Weights of a small GPT-style language model, trained from scratch on English Wikipedia: MLP 448 SwiGLU.
MLP neurons of a small language model. Each row is named by its layer, matrix (gate and up: input weights; down: output weights) and neuron, and shows model dimensions 0-159. Each number is 500 + 50 x the weight over its row's rms, rounded and kept within 0 to 999. Numbers have three digits each. A neuron's up and down rows have the sign that makes its largest values positive.
After each neuron's rows, "fires before" lists the tokens most often just after its 100 highest values on Wikipedia text that the model never trained on. A number after a token or word is its count.

L6.gate395:472497485605441433497535523530501482478593413483562440552472507559459455429480591508489521520558461468482529471479590471504520418499565515583422583631471532575509447600446429431494552528497447459534437522493550502576473496463469468511477493553515525425543571454485533540419628487451383441492492489559536543493509518446501520539515486572548579460516492526519550549504432562546575444435612491560519431417512418499504523499451513515494557560426590490591536516459539470508467502460434
L6.up395:555543591487609420475471557517537527454475486540495477422520404500526501520446517551487543369516523512478550666508451575543555518475537470507554434475393474500445452469502539575447503543597451447493437448484584476463528555461504534530396462571520569471529522480458574538433577460489476552560549435474438536491463492490544539486539450529418482548526462473415524494449448454475503381454467474494524493519591440485533470522499440556429572487544423532448522515481485539523526620572538
L6.down395:603497466510453513464476504577594509391496421508445466465491521613387510420512534522528535385499538494441495525438464574549500530364536518533542512535436449550433535434583478492521531458545444546462409547473520568430517654457476485487417467572460530520517576427522478599524531494466554499562469489429507568540442487548531514508454542575485522472449555507489466471480481484540497574505512534524526421417610501446519477538527501520488564568537391524454473529477487469505486581464521
fires before: "==" 23, "===" 13, "The" 8, "H" 8, "In" 7, "\n" 6

L11.gate303:518602492506418455453454484520534533446519493481480441501540499504525438561414538456478444556482536498535561467548487506482549554500534425522575530424494491508461471519461454543543538434456481488464575487549550480476479496465408508419496530489424531408559384477526566504562374502484496567539557555492616501493475473431479470481407463477519531417489542492613463442480504525602518467587495458483520391480405513540422525525527464437463482415438569466388499375591470447517513471445457
L11.up303:500476503541553468532567541493564481596556456574513547538527532546372469492418473548455519413561471463434538433355493494562425524518473489490468507543454537505523516504523491574522469523447441449516574395461556482460553602503491452579496511392413492472637524491524478469401504481533467460489554491525525379531471575461498486512520459499436542546438563532525469542519582454449505611548488458455521487515641515541465468496502535509482497413520560518492461492546440371481515481499513
L11.down303:445520494440514428459547508532542403536527532483511431487630488499493562484506580502523501505421496506451466515458489497496508462471527428493533485517597452534505489503542487508581438590496511526534328472484453429474570540578592511483567466478487547486506568518395450578585469368503632486441485469531503568435537506476524537488525472489499564533569525602470503535584533473468443493542511633477530613534553502441546441529454508521435523576484443516535463435419510560474498490473532
fires before: "-" 58, "or" 8, "\n" 5, "ed" 4

L6.gate94:520520475456550465453596484547414550479550518459464538484492480413463539532583517465487530453522479496496517509522489533519458591493479457669463527463477390481516539420448450583511439482505570495533457494377421546437576448550420450542479526493524596503388535557489461503574437625464417508432511463551484617424433506565471435507468453605506509480458475507525508542486495606542570472447455513449518446524439533503482470439480446556572484570501524527473529544551554505460479506527508
L6.up94:459451403526451499497507489530601578454483466499450550486499450469458556459472421534480540503412522540494476476463572502467566485539487486525512484445417521511493541492485423516367657496476473575556528495475541523415530479522480507520508506479472552384538504505473445517502576542485429464496551398541496437475474568539430449463570442524492499495534542511451579470563651635492465537500544462515500553442426520546435469525440490449419499643615550546470538490465498496452486517443495
L6.down94:562425426456534367441469491539535522578484493455505545495514403521587533406471469517482480464501475485473412513498489537534433457628417551522479416467534578556480540459542441494483640529459461498563452584512610512441483494513533440470476570536527516515566469558575497586474542522550529471514520464525528442559526660563466474429523492473569495506481581499481468443576559524562502532530528576561545515461483482548451517579508470518504531592509506468439534443534395425466482491486499
fires before: " the" 12, " as" 11, " in" 11, " to" 10, " from" 4, " for" 4

L11.gate234:452567460513443386428438494511447535537493558489415471480429447557573449498576444610464501474569486464507582597474509468489487490548402495540551506444543538472431498528581523420496523553516500496504579325472553570503482554465509452497503489526402557583526525487486549453517440453491522480485513523492455536472572493547432455554517452533484493497556503374520473467510457544569494522523405483606484460513485515630535547522499537494457474407447425508567533573484532560506523444581545
L11.up234:507546470424551450478498477551464581507543592470463488488481550385499460540538487531511472537454422507431599496428559510486475496433530570562484540433516505554479546522522499490584456459570446483485568422540465493540456467578444476586490555502458519465504498472542492478498458402425458533544470489480518505434470411514458572486477507557571525399513424523475442485535464501521467501604554530558498365450337520488576521481398512460443526524547460544568413375535500552548543448488534
L11.down234:506504512509565483492460462504499432596567502511422482447499549417537482472492492404523538367485490473521468556479427540567476476478510532471624548541420529419452509523420457485445548504510429484498599517437591608493580455476496533468436540501417524566469523480469525503534523529473496504497559454566446568443587446500522476521480467545535478442535548534521446478558455511520494513353512432486494474445396471502532633495546530450551574465395474477544498465545599582482480434478583
fires before: "al" 20, "le" 12, "ction" 11, "m" 5, "ct" 4, "ch" 4

L10.gate178:443487512524537541465440566531498482499528451500500485525487503416496448459551508429507463371441507470495447493480545548479525464547460467511621546552435556514532461502530515425481527392540429546532483545552509375522519551571563480509525587482530553543505505439465414530411487509528590464504412441549512499571525468577491494457522665422506470529487545496466447512547436544567490482448514500538493470500463492488583531393507576380508429457497507500498507629575499581521437552556416
L10.up178:465502408499515610498547496555456515485559492519546486440501470469638519468463432489538526516476537438657483607567504544536539508513552525502528526429476436530527461499511471470500512507521536501506487486533505443429501477423473549532522534521471592580430452389434424596548547546541544466496514457521397514520492546549489394504480534484534493538499442431532445509407550446566483399419519457537537484595533552466538466407499425514605463461481515540553376449462549538445448487493458
L10.down178:488526454497519424483573528597495555540479407524544513503471497561539494422472466576516508439582455513567510476494612499546422565442552626501449535557617535541475455491510443465603479462508527502516407512501482474454516436519461492575470554504541392522489513348421423476528537497462559490479530608438524466447485464594501532534472590535520422499431500487480542434532374557475531492518528392465529495452574470471512488487504554534488575521583467513493476412522512505465486533569474
fires before: " " 43, "age" 9, " Sw" 5, " |" 4

L12.gate364:495494589620514519436450578480418513470532544556497492531434492519487457440511499441465515536486589407474521458549584509417486451505517521517494532567487530443422513512434439446462630503518578470526547538521574489455553435396547438530533509491554499453460482504466451499533486448508505518454511525456422519473423455436547470406565421472458575529554504503500427499494582562542458488554459451524511492655498578583428520430564570503489502548430494528494575478591492484506427498581595
L12.up364:571499538419491544515494438505515645487514474475464468578496539486496485619528476480444527451527530510508530553469576453556576527505571548581541576449497511460517535582372430536596434435518528492471563465551567592476592505561503447467583542410491523490544611517510529492490507455455509649495528475494421533522518474519545476530517538486532559449414547468457472445499497454486472492538482455573432490533546534511544486467597516467488425549488473496538606492566481564533572483585595
L12.down364:562539492558502558586498484559464479535445477516535507490535538525443387518508460472536461507453469482466476466565491497485488442494493539520467493441484508492475441557453463516447506549531530414512514491537473481431576579505577536474498482492426487513491461565536504497518576576441541506558624409499545458354506535516474486642441538436483430496500444531522456565499563515536572413438471350599490521485515469505499575515556457580470485496590538480504346511476591465427503457605471
fires before: "le" 32, "al" 20, "-" 7, "ast" 5, "ach" 5, "f" 4

L4.gate408:546512570469548474520568480547505488526442522560482510569579427528461449523489511582537529585493468504520527541508541479522477398548400492482383466474522503515463491527497536459602525394509558484571500538586541485574513454511455395531513541493385502462551540477486373458542450578537495522481559460469536548461574400463487535501480420577594536545475465519624541563448513451486490504446491471516529560502473494495456516466480519476545556485524551458472565460363391593475437563540559
L4.up408:549504487514468516587549521612578568504507495449525488554446469541620540547529448474446481622507447478500589443515547461453536481505508577506447529488628542486484528619476544535505466486439580504524543468439533530527560434566513536542392500595461459463525470440473519513564513462510487506493588494409446502456517444344464522398526615472577471505505399534539429473476503534552581505530532499466508524515443523502516529481515490521574411432535486499568424541480582480496564518513511
L4.down408:463456430513554555468464607478489487593538463503504597608497504579405479527533422495485538566489482457551458464467530487447475563549386543512377518570513509466501522518496543467465539449458474540600477460413429469466471498622553471479556517551523476543548510419554462458509517591517508490580472562557497525588509531511471447511469516391381468424512460394466512459527507539537487508440524553510470532549440595512571485536524496531582584485506446545505456546476513466558423600499466
fires before: "ong" 23, "-" 16, "th" 10, "re" 7, "way" 6, "ow" 6

L4.gate66:497581524549497436469518527552537605519522474409443506525494466552485490542530598516524521510461532589464609438535480552557445536468577492524523476517494554470488479566509495501428557474551530556480494556599505547485474471375426515507491565493422595557531567526538513459405562484503547440568549498399504507548454465541444483510424472534498467561556449452504505561414427510588410469551497515472503492454468414438408499392499513433503555579523566490462502593416461468516462522567598
L4.up66:499508551532527449502568498613511568478414404437494524448508569526439490416405531484479517483474538632603550467475431597441440557493661559541420463474479494510568501558435409535544498489516557488491479517562549588511445454475417496501524540479424543569501584468529482544462498484496489532447481392498572446502560422494463474504475497475497471472540495512471518459471385528595485454515504583466563536415547441468496575502537600494480515514458502471484420539477443566534488525513468
L4.down66:461521505614463442572456569533454562540392508480529527420611472460471551454528469455496505447528532521548483572474466521451438556497514479503637586493457645526548466521541516495533495565579532466498448524557583564559438494576501555567458502524500567556476560585461419582480471435520497552535476512529549538419550537511501441518453559559496595503479538531525437504436502576560438560433457464515540481519544487431566502431550504531516509560459540510513480416614427467533483474544447
fires before: "==" 27, "\n" 12, " He" 10, "In" 7, "H" 6, "The" 4

L7.gate141:531536547534514555424511583501512554516454474550539545523424472513500506473396544479485537433601626520554487558506523584565450492524498545536519510603539521553399486519605523616557518449562565497436428426482478520503490505534474374410419532528468494457496490515477443537453426525494421500499548563524444542445444448452520460497452491478468488551413551484494535463447379570554467402558459475491518480558507538489475427473601498435558526527483524521533480512416512466574470602523459
L7.up141:502510498509469507402455551511497526511457411526554476516465523453525435472553539521474571483529458475425550576473504540475479495394506464536429566540503608497424428438477478487534489592420417490489361499490507494538543584487515522502528488488583528537463480443463502507532504461459475457482532532552440587505417520512471503584508508594476494569451546393519475488443551531593475440390482454419536541417410484470465488452584510562466620499460525402549477485467617570471471486402508
L7.down141:484481504457496522475495550500529523584490421561566545597471508551463446526599576603459615424569432507497526573497542474523488485405520482550354543503569531583428446528486497576540517522454465486501391554482487538543510544474517536452549502545533539494401456395450501477561485527530439463472512531531460586500523402508484526555481468520519445467477494490543433506491472551571490441453410469419555477433431434532473524483498582461464570415489497474556452560481567527599485539413446
fires before: "==" 24, "The" 13, "===" 11, "In" 8, "H" 6

L11.gate75:546618483561516351579438460464447499404483473506494550600417490423480440510559483450564466537413533466507471449511485513548562488497490531416524467478590530420440412475450435520518498518546460588522560511545610498521524516515467505488538466536549487530452480484511338459507450493479504520506557489455531469520486452484460451497557532447594441501570450523550508550475561493554441511511517534585507488538501499569435633427507429445574497537501570484451546553402521418471442533493494
L11.up75:565473500455519475698487520563521511545522525492505530559485536534443379528523529478510585506435556499553483403461609522461586558519495407522507490506521507444540385510453524470495448514542396593518497471470548476408523562511462450521577487453449516482440432537461414492467497479557467471530500533475512443514511468536501531469514474536584569514539471432410414391541564488520529485533513573538494531544500474452516497560530566477421540557483595442402569421501560462522429458459507
L11.down75:490567496552508466517625648548490465411546522521535495496559486477544484441397484457426506527508577453553402498522535537459441551485543513431463475484585497539527525504501474517464452503433594500505585516475599472478519533555531498496538576576505510514605403465534454480519612496578464539426513549542447453494539558548431466539505423379570470508537499500453532449540558516559548492549514478486491440443620535489438424455511501482503534554500519404531429547504600474592505539485487
fires before: "am" 14, "ement" 12, "al" 11, "t" 11, "le" 5, "s" 4

L10.gate341:558494452515460499461508469481501498524532481491579453562442453461465478492528579450472445512526445498586613547584455486537469526551502519512500446572341530474450550545430532499528564480497546440495500481422564462463559473551546576427543440534541497413536563481570427484516510538483555440559492512513498428508493492457582531476553540507608397538454436538385556459476514477481499441455477475474489493543488522547548552450484521545418510520514537551427507413557542448551574524359356
L10.up341:478476518539535438550460512547588453421478424382511520518536470491524443484588548397617533465414471505501557506455554501488546513521561463473465475574505477507481456493457422498442555455500519448472557520499484555463422589529481551519588462537453443570508488503569517554542433544447523473497574367558512579478513538477552562539545403423452627573482487473455508536528480615461428448467431518498450534462525486499422447440448544411494445505544445439534486468518620464498478480513487
L10.down341:517563531526539452557461469409464494523627503512460534535556418529572443432449526493582592489426490395409476489402572522487335524512483416440508532535516515530479593503450532532474482426451497485526541471531485549575587595520509518548468541480470437537463512464480503468446497445530521421498412520460527457533496557405431559568462483507562514445504464488529460560560554422493540513503563457461606513530501516446523472402429524509478467575476593555520611446522488489469494484495497
fires before: " " 62, ":" 6, "s" 6, "==" 4

L7.gate248:523545485528517488427501554542536495442426471429543502596506431410593466480500494534411538496500522490569503497499567507564461492543456461568542478523475389564438521538510453538583483491485401437419540547495498560538522385510466560552615506482524486524538471459558392555486403539449542401432518478501540434569487451543562534506513540457565441510458506596531531527552523502515578418450409443501473454520471396460596465528538554456416519506506567504525535466565557436456483461477566
L7.up248:572531524576448532451556521487607605495560493439629476455465378468384421478560512567477522436516520497468438480611483568580540550524483484537538562591490424498509499539450533512564479474554572432469447487414498527442564498400471421495513568528507456445436483500478439446489505490525505505470485510616469558481590522457554480498500551522512444449457568468440457591545528556488496460439540539479513463473529456479533499445461540434477588489585496411515534537555553464511487585517554
L7.down248:558549459590484554531547496478517554458511474502592458464508403535455491493481520451465487558530462496417428436617532448577536485506476497486483467571442470517488494474527539570544392442443493518506550520498545492520515430486428527601527504446564496549448459501498481535542489584559531493455538487545515396492513449526574562549585432552544485533500522595521401536501491630494499402510484439434475484497475441502553471447450614456457567506575577451431593417471523472477426509375494
fires before: " " 36, "==" 14, "\n" 11, " l" 5, "y" 4

L7.gate173:489525582524561499521404490633573476526474485465589506478420525479530511533556511480627395542515483546448533563523491524514505512472572518503523601425572483608522446499582494520460540427465474423478454510473484456494529507490541526407494469520433553579499404476528537510509504459445482447557504548549474491462475550421400580362527593497436542490505635504514540467408542533597499456397484501493543486477560491437528510431568513428482544573483534514480494492481472470532557530469467
L7.up173:469389506480489467461452507507508480427579540522533394496560433533435590513527437500494565519550474476519487532495466503496442521526588455598551517509515534508568445471528504504438497489475577531473542567536461541591460480516468549483491403550513637376558514494566458494482538514478475518478455488517483513438434513469448436410532468503426551425508501483538585524486525530575336407430421463445576527563517466474507480503491557446544448543632520510478519528526571397589490453490503
L7.down173:491535504461485510557472466522584491452480476510531532530505540483563517469483494584519454505505484598448524621525594507442470511463466484561459492463495529502490481517580634479481418521501495583538445591521584546475514529501520523488523475664560517491612441451580394445496537549537412547501495409523499431446515604497433465447439495564455526549488507585467466541454523613460538398512461597542480509454506523506565513478499426507544519539574554545441448471502398456501454440535469
fires before: "\n" 33, "-" 17, "The" 10, "===" 5

L11.gate146:473467502440470517519538599525498471502522442454543574424504547517543506509467507482505489566484500437592437583583480492615480525475484447478537485557471487480453556566495480501579481492529556539499405449508528542527512472418528596528530481469524482522524484546569438573471428619485454510468587586424483483505414471574425469500536491461480549509528523511524514515523481356496608446475581526577615587482486408572569518493545527411570467445529505477561463435418579467510475538409466
L11.up146:461426609448482457564537478624543476508584388380454496462380459548452451533501624444587468525575411490478496454528563541495526564352442481473473421498419528476518490456476488494591498420508574482546518517524538522477447509491516568453508507549486445462523452533507513461523451520559406495556577511492494446469466477532469496485486482441584527454571391459489565433479494496496543457442465430480601521493517487461547453462418465481559420492500489490469447559449478491439456497496526
L11.down146:600493420409521411529454394476599525524481520472455437480469451447458543539543385523478584546505455463441416513444506545511553482562458487574570543491503519549449483568494518459444508535468430380550439448460467501550516530407537543558442532494605472452556564561531543441525512485445602521540512548507444600443398566481439488605459438496515537465476447505570493491626483504573498584495422498446558488535513558492556512529502502489531468532467478515522487423540478570485492535516514
fires before: " " 25, " \"" 17, "s" 13, "ey" 4

L12.gate8:492524479542494459442447547448519512479560494467388540503438492427424584438448551555605530468535545559471564519465546570499547534527539390496550452467490510562550450574426474579400447480462456554476556505433523395471487467572491497484420524466541411504588471582468471557535538623612477539490544472521456517503471497450525515500568521421518550539497480506392518436477543548529535537517525485508536463567583367501524572460467408473559509511469550445548518493523495558441565530469550
L12.up8:506448536542528501560582492568415482422615490550478597468473592544479552524496440511510536543495489472473480526504507570540407486572494437470459557535491521450633508583565489552417472488428488453443464411509487450415459463599521535471482478403507567463480470449465446466435548484459581446487523418526480502426491525561421417460544484416481527427553487486564471548491573482446520388530500435553459451502495460503483507472445463454515447495553458503524523476587501377531570553580455
L12.down8:461505518504545530361507523496575616513555493523500528479385435528478558538463450414511533480488470522596481468582482507495516498514511471487534565619516529562441542500509538499507489439481555452635431532448559502527582532460535553472439615465506459509560453514460510451517542555485459451544508529588546489493551539485505477526542527583567504452428512442535405418453457426575498556461422549471469431486488501438587447512616499455520465504545440481627511476467413484429548507459511
fires before: " |" 50, ")" 22, "0" 4

L6.gate292:426431464413503549578427467513510539451454403398415554525559484497523572526484483574590487486439406464482494440435375539440435436496579587497444484467573562474512554453465513454528519512429508529539417468477536465548605523543581514563514515514510533449489557579485491499613542535479459508578475538547606481466517507486421424525562408498538578565459480504542538509462519497498481530459449540461457492520455505553550595526434499536555488474545550468475524528521404528583534504417487
L6.up292:553422494497529592463493506566507477482419495539499477525437488454437510465571485586526593550483465503521524572513475503416494379409487454552480527430419494526520531385472511516506530508500504519515537600490475612496585457412528578556501548517546530519479488500523446550513499462451528593479479543580498484495428553428476536476552451492434481490490461512506457453595345480539458462367458487556514423470478451543481570501402556498614537532488511411454472426514509429510549416483504
L6.down292:588547509383484506480510582528505532529458552450483513521363588549566536497521471441370583482487479487573427591522447476459479497492502509465518528553540493486431447506486463498416436517478419455512478589486563561513493546454452499469449526581562585409475450473530440540486438474469588479545479525503569445487449607445521485488512498476543520431487577586519491451585611529561515506471544574528410461579570524423552471479432418511511518506419516482438460480459456460436463455491508
fires before: "==" 20, "===" 15, "-" 9, "The" 8, "1" 7, "|" 6

L9.gate30:438549529549472428523480462553553497437461461498514464574479482440511521546476499477443521453551559534392569532490549499450520377498474500467526454547519541522515416558463517471520506506489541443502594571552428450473544481509521520507476506470491523561464431522520502632524569378526449574551538544518480500432562487426511445433605543577535571604469493491516559559488570376598457492506543511545429389547462538554562531519444514422461526504527523470537559429460503572438506571567574
L9.up30:528464594571542524558503505555571491551512490483447399507520410513512550549445446510497468425517595473563429524564414574566490452561456513430444485567513507443482470523521552450484483448400456481508522425454608560489531461498533449525579566472506416492435470508583440564481459378559505540454468418525482526360492457510462450516547505569529493505521426426533499461499545445563503534495490537517447485562546476454359440423509513564545399517446526472527494498518489585493536535493440
L9.down30:425507491494614495541535501510463519444565537549457438429503455542467492590445473585411394498474431483574445503544509517538554570512548402448436463568518521544513425585548445463507491495548498451497536473556484479444562416508580474529390455501557461542446483486558523504395516517492450507547482407347507624458630530545493512528486467473485502495520419473489483463490469547468518447525529527521503495540525408481564513348545530542468513438564543490442527469506532472455534481532443
fires before: "2" 16, ")" 16, "us" 13, "T" 13, " (" 7, "a" 5

L12.gate188:493486541515589400428495471530498508511484450558579475553415540588568525546499478568524526603498428381526521536570505545431536528497581515520537550523500339478499524527431527450553460518499478559386461398469460441512559489481494425369502522490442536510508426573548398505514440416544496469548621531543533470560504464491434541515510502429484499566553518542577525501456522488559520491488543510483475431466526592479499542407536525482443514489474509453548523502526437541447404489436501
L12.up188:477493479477522546443594539430451537535474586475502466601430427454504396530529506577540478482519422454510452546556521572635563570475433485423544467434493527481520517450474367492561522555475423559447536396541459534484458457448460432523513539454505518493459425534496497502486556429464494412542492485517458527443434522442457538453539510505455493548568514436531526482482580520464458589523431492512517538482545593517457540557522409389585432462442460529437446433518434456526475571518537
L12.down188:462462481522387465487544491527508484464512420500535600476555508445557395481488511554543562554586472550528418536493429567447515481505569537431599408560561469507465565549557487462517458527587552516507523536529464438492565454551506535573485548582505460449550385523382477441522510520354553501452527500517591485547577473487567523400500496500490546426480472504517430500570493479461548531576523465530555455500515439478462553567456476514553537481537445444596532490445500495373487455534520
fires before: "any" 27, "an" 15, "os" 7, "\n" 7, "le" 6, "2" 5

L4.gate60:564441512465454541541521543569516539445526557539528477491510463507512493462588580507538476514506497521618502487516503417470484440551406507444525530498503508471458484532520442513557511506594622466475459520454436573547529423438498520476534568545509424444496538533619565556427413388576476438490501540459522592419494481578439472575548497417540395537475539465473424412530562448599540524493561453475514526459504432473484508447634475497506485499545605519482497528527521550501470495388481
L4.up60:503522455523447585472492478450491486438546450512471435562421449497469484514542540499544442539508455600547494566491442562468502550580489565520467465442560516506505530593435446556547521555471533470537516547515480483514441494506538531575433486564438547418486486454607526526354436570599504534531545523565495586545508475454524476601503459457587367493500487487466526478562491557611532495532475374526497474551472478569435504473464518559461552472548425523482383536487539622496447465525471
L4.down60:533520481524433505558501456477500473555544511559425543538527515466480558413538431506503580551461463509572462592423492480479478516455534524504542404418458524517493476494534556535476550483491531405567417506479563524487455529566510556671459492543572563413497528425509542483484472504398549570555617562506493507435483534548553468529512538470560437496428470457539525560389510558501546535510520538528573470471541542421351543537487408418542514537442508475524582545530457471467532562560478
fires before: "\n" 35, "The" 10, "-" 9, "===" 5, "In" 5

L8.gate55:446501459416458438550544487569453608573462486438427625530473557467569494532472483394429536501426528533513449618498484511436443433468515477422426408469521504552595475483476496531529498439489481498419436477570485468517428460585504431509452544450509505495495448501518561503454402445518479531540549489438540530527475496439477491465537430450453491411479520453624418566479562498558448517476514549498491516512501471493463527449500520542512542457482573421437561541621454481505503484487353
L8.up55:588525482536485484531476437573468496530487576536456610499458455413551575507574489426482551472452521506534409525502494546543417544529527570492552405416536392520465513459579547544457560437507484437483569532519529514457536485493411541490516550414470500582530510569494452457450498495499511506585563559407597441491507533530468507498484461455401491510497518510584577578436508503453485505494483513552597454503400489438498512426460534506479465564477447372531600488499507466545417431441420
L8.down55:540554532589533490466495495550472490520489414531390491508521609576590521495585499616461509461525515520598602519486534519518488529460511536540517528473527494484449468421519552466482410548539381517489499486497514420527513429529467505494563525482544403613464415523551469511499529449451503388530528477523639391474527519511500572499580491441454527502517433439469471609448519480464480505545416464443509549507467600407415522493518480504526550495530425540510512475530557430431533434439534
fires before: "2" 31, "1" 22

L11.gate145:438414512576472563466470565487391496537450509518493528477573505500575514550535483648449488521555422568455589517502514443518484495592446485385501479547399418421569317508482464502454563524460509501449515530480442510542445501499517494561451537465581604588522527511573458554508553491474582500487503480503461550496438534581588493422456506451501491471455460477546523511471549507535533475555525510494446590480482551488524432490485564486462498533528443474451623587519542516448501473559480
L11.up145:524435503593482489475472452438515517497451485562585528527420410525555448469544491497543461446377500444497503445554541487519522476571491462503511465595482490538426581606528474499552438569567541556482501556524469570487457544481433524573535494485496569531496466553522473481504627537544506435580638506517498463426462503532443459457557471490499458475559472494531463560587516479435389487457427406629510602490547534584475511499521493431569519455507452485432549449577452556465493436508473
L11.down145:448529456556439432462514567469476525461424520470451511464535574383507538462481485492529484437449454491464522534432566490448548610524453440553508537530506417437409439486471436436512640549473449618453419413567456496537513510394442466429511567529435554594439482464474433483444510531479428503545508407483419538533530546569518477527412502522480578485457437534539503545476551514480491542472490539562428508497530457493504474502476450508473408469470472456443564475549479538438409479398467
fires before: "\n" 100

L7.gate14:456498497463458472478519425492491621498468456497518449433447521563528472483547453490622490586541457556579494452456539453541451481576460457466547631504437413480490534596469450544406542439587511490498501529438543479418426574413421432518535558425560525523532471486459500476567552599476485453505454470551542515475535452616499486520553473527515524438457510492540505529498522580549543558521630503475492432417428513468429441481525504420480513563489606485456531416523495496439498514538529
L7.up14:551423558566449438455537513465484543499531349507515454498465467531482593463480540524580425571389486451504478429502484502539449414478511465565541556510427574545553512542548477540486529411483512625484437436517558513473477488436544478566475576485528588507431509466490362488500569503514468460412554469505458490510410559564495585515551454532498517455479452516507486646458477410479444620489446492527471463501443488543448480542555516488456483493586563476529516560506471446421534497527494
L7.down14:424542509522544497460484597460493524600490457539513575474499511471529592572502543417529523476421572502469531436600476545515493480481557481477442516523635527438546471551527474526474423455461523577517482490541356484551495497452484521514442424520498496602488506541588486528444508455535408464466471532483426483445516480437564419387552538440530511524581529575588424457444491543477398535538489496418547566526500574475488473507418490554463518502434503486619500540597515517469519456490430
fires before: "\n" 92

L10.gate147:560431517539610474546493453550390457581455441521515586506582437568460560515418549492510566564412499494499523548428545541473552505576430460560483532500502412455446466446461564550500560474417428551487394563496499562448518420495470530497569506541544539490534460476597413510502470524514565392503499551442586514517507495571386474534546491483485482446514568505444556498549474501525478477551461478436498464517502523529427545541438470497438502543561533479494553590483598444620545471476467
L10.up147:463515502507541497511534524473499535447429591422444450468401465424516527473521526521472489497486497478530476615499480448566478565484488512444555445542457531501459479585458533496558485585413539511452499421481491573443481468449447570379491524516427477484554459552512461448421482501457502526514509483474499540543605470450458517530477452435480572464448530589526556629542581477562452488529511600493513456583576519559433488528513520387434397381423424444497548576516503458594480523533497
L10.down147:469546474497504574629500536569514512543556395535394555515450504474456471388525472560527491448474575524468531483495498526583476411390606497455537437573470505513550432432524553506503514518502504426463495470526467542493454503512372494445485553480519434502573379525600459481537535485484470447531505478441534508535503340451474523498514557500496542426501523438576547596527490548537436559440554557515556476560531578493470496456495549475594423502505469464445526486498404500544506463465431
fires before: "2" 34, "1" 22, "4" 5

L4.gate344:568542546551575493463473478538570527582533499443478546474527428499488493448497568609562594419504616515500532535433584471511458611568531483441496489527513426499490465564533491548436464385571590501522459495585510412499507556542502514561478538527498532571549499444467553459511529454483574504438522452508603553526496528545523476564462434471455453522545490543506546530488532519461411462468543527451593515493516547501627395505613507531442483484486507451467602449499551452572463519598516
L4.up344:590542524511619538472479478501539517498453436481428488481554551564415441505541511520513557480499650542371496515606498439410400523482492518526451551477441544564413509443387530514475598534479459534492523592502509579446502513478518468456494508493497587526471466428560612534459547444460455382531521535522454480539566530548536499486463502464580476557541557565469536483536547430522429507475491548513444443567550464470509450442500432543524448482511531431544448580445560508558570496479508
L4.down344:493504629551449466461527603535527581638504462377446508437474532403463506526517541524564526554518412510477526578486502471389508551508532505488542516435567536471439458450478507524489481520483484497478480526563487565474539476501500528472540429499452482536404481506492461434556464579454502459402583489459504451513491557543461483519458474527500537552516432551529545470447444524494423506418559393496448531534506475489470533534600392492607515530467473439504513617512596409494565506428593
fires before: "==" 20, "===" 8, "stem" 7, "The" 7, "In" 6, "overnment" 5

L7.gate288:504402500394551458554475465521484456481525532350420475465518503509500469522482511459478539461472431458467556537448474594511523434503456434506491434515412516532488507529596484553444622436522536540461436445514575494572491591502540523528540437603441474481562498526584374506456507501506516450476498506495456468412515502552502468364479460469504529483490514469542527534539549524571495496496495544490496600495507487486473587552510460397417482414499474392487644524529519405574498528517506
L7.up288:514506504489599373563527510507490495474472550479498524651435464535469512573471470495544490448435461602487519475443427488515447463579513539460580563466463466446472536590436393443524548527481469499501509420442489520470595463484456543470503477499486480509523510468512553618654518520490503562507539464413529551453543498496446466491581497449458472483541460436535472526599478519527584534525567606540483523533474466515657466490522511445383444446535554503536468520445556474503536492466569
L7.down288:485553524454516597480464578496458540514515475485536587610577464539443499639550433486460475404412550538416503580500572510394435456540521511475499501490565420462547558511521432522508488610469439585566533547455578465488449508538546480433530559451523449454458427499451481558478494530479537503539524469372512594516564434453486476406489507524421447555492490569440532519542485425561490540458554545527460560546476473550585433548531477470457501540480442434516548501530528461525530435559499
fires before: "1" 34, "2" 27, "6" 8, "9" 7, "3" 7, "4" 6

L9.gate341:539489552551487461590522521590445510481534481421516478549547495545413592493499484600523545573505484511497623566439519470618502457522436510500466484463539467420542554586637438456535497475558544527542478467508556558525517522526496548507554476496477481489544600465482377459511489529477525490476509485434467486523576541457425533467451563562462511493477523530586590489489582421543445522459437492514476575447451427487504416536510521404473451474543575454528543486577587487448621559519568
L9.up341:437447452414547429563548406531520476494517469514502476517529537487511512510429495581449401483570487510450572510500501388485398469462448533567502505546470498485513360556559557501426398534462521576575500466630510469472526521481504396489496462495496516492474476587498479551484565629503422503452538504475470441519434535471604518616483547479547558522505478524528510471464501449433429448481560442503506521529470490477472529547441447351548499494486496562395520475529518464408470485428511
L9.down341:601478458614524437353438559536575495520529540537505498527483508393528440453382528442603530419470499491501544480551457504543456478498483457528465586555503468475572453548356550526400486481541516418385529467537532521508539504506553441532469506530573497507482514475607555474521486486517570582549613463551525433514462442463538458477512507531591534530500471563492445481434429456412469553543455520490482542449492500434464562491433473566535515577482498512456537577547540455515526464509472
fires before: "|" 55, "\n" 24, "-" 6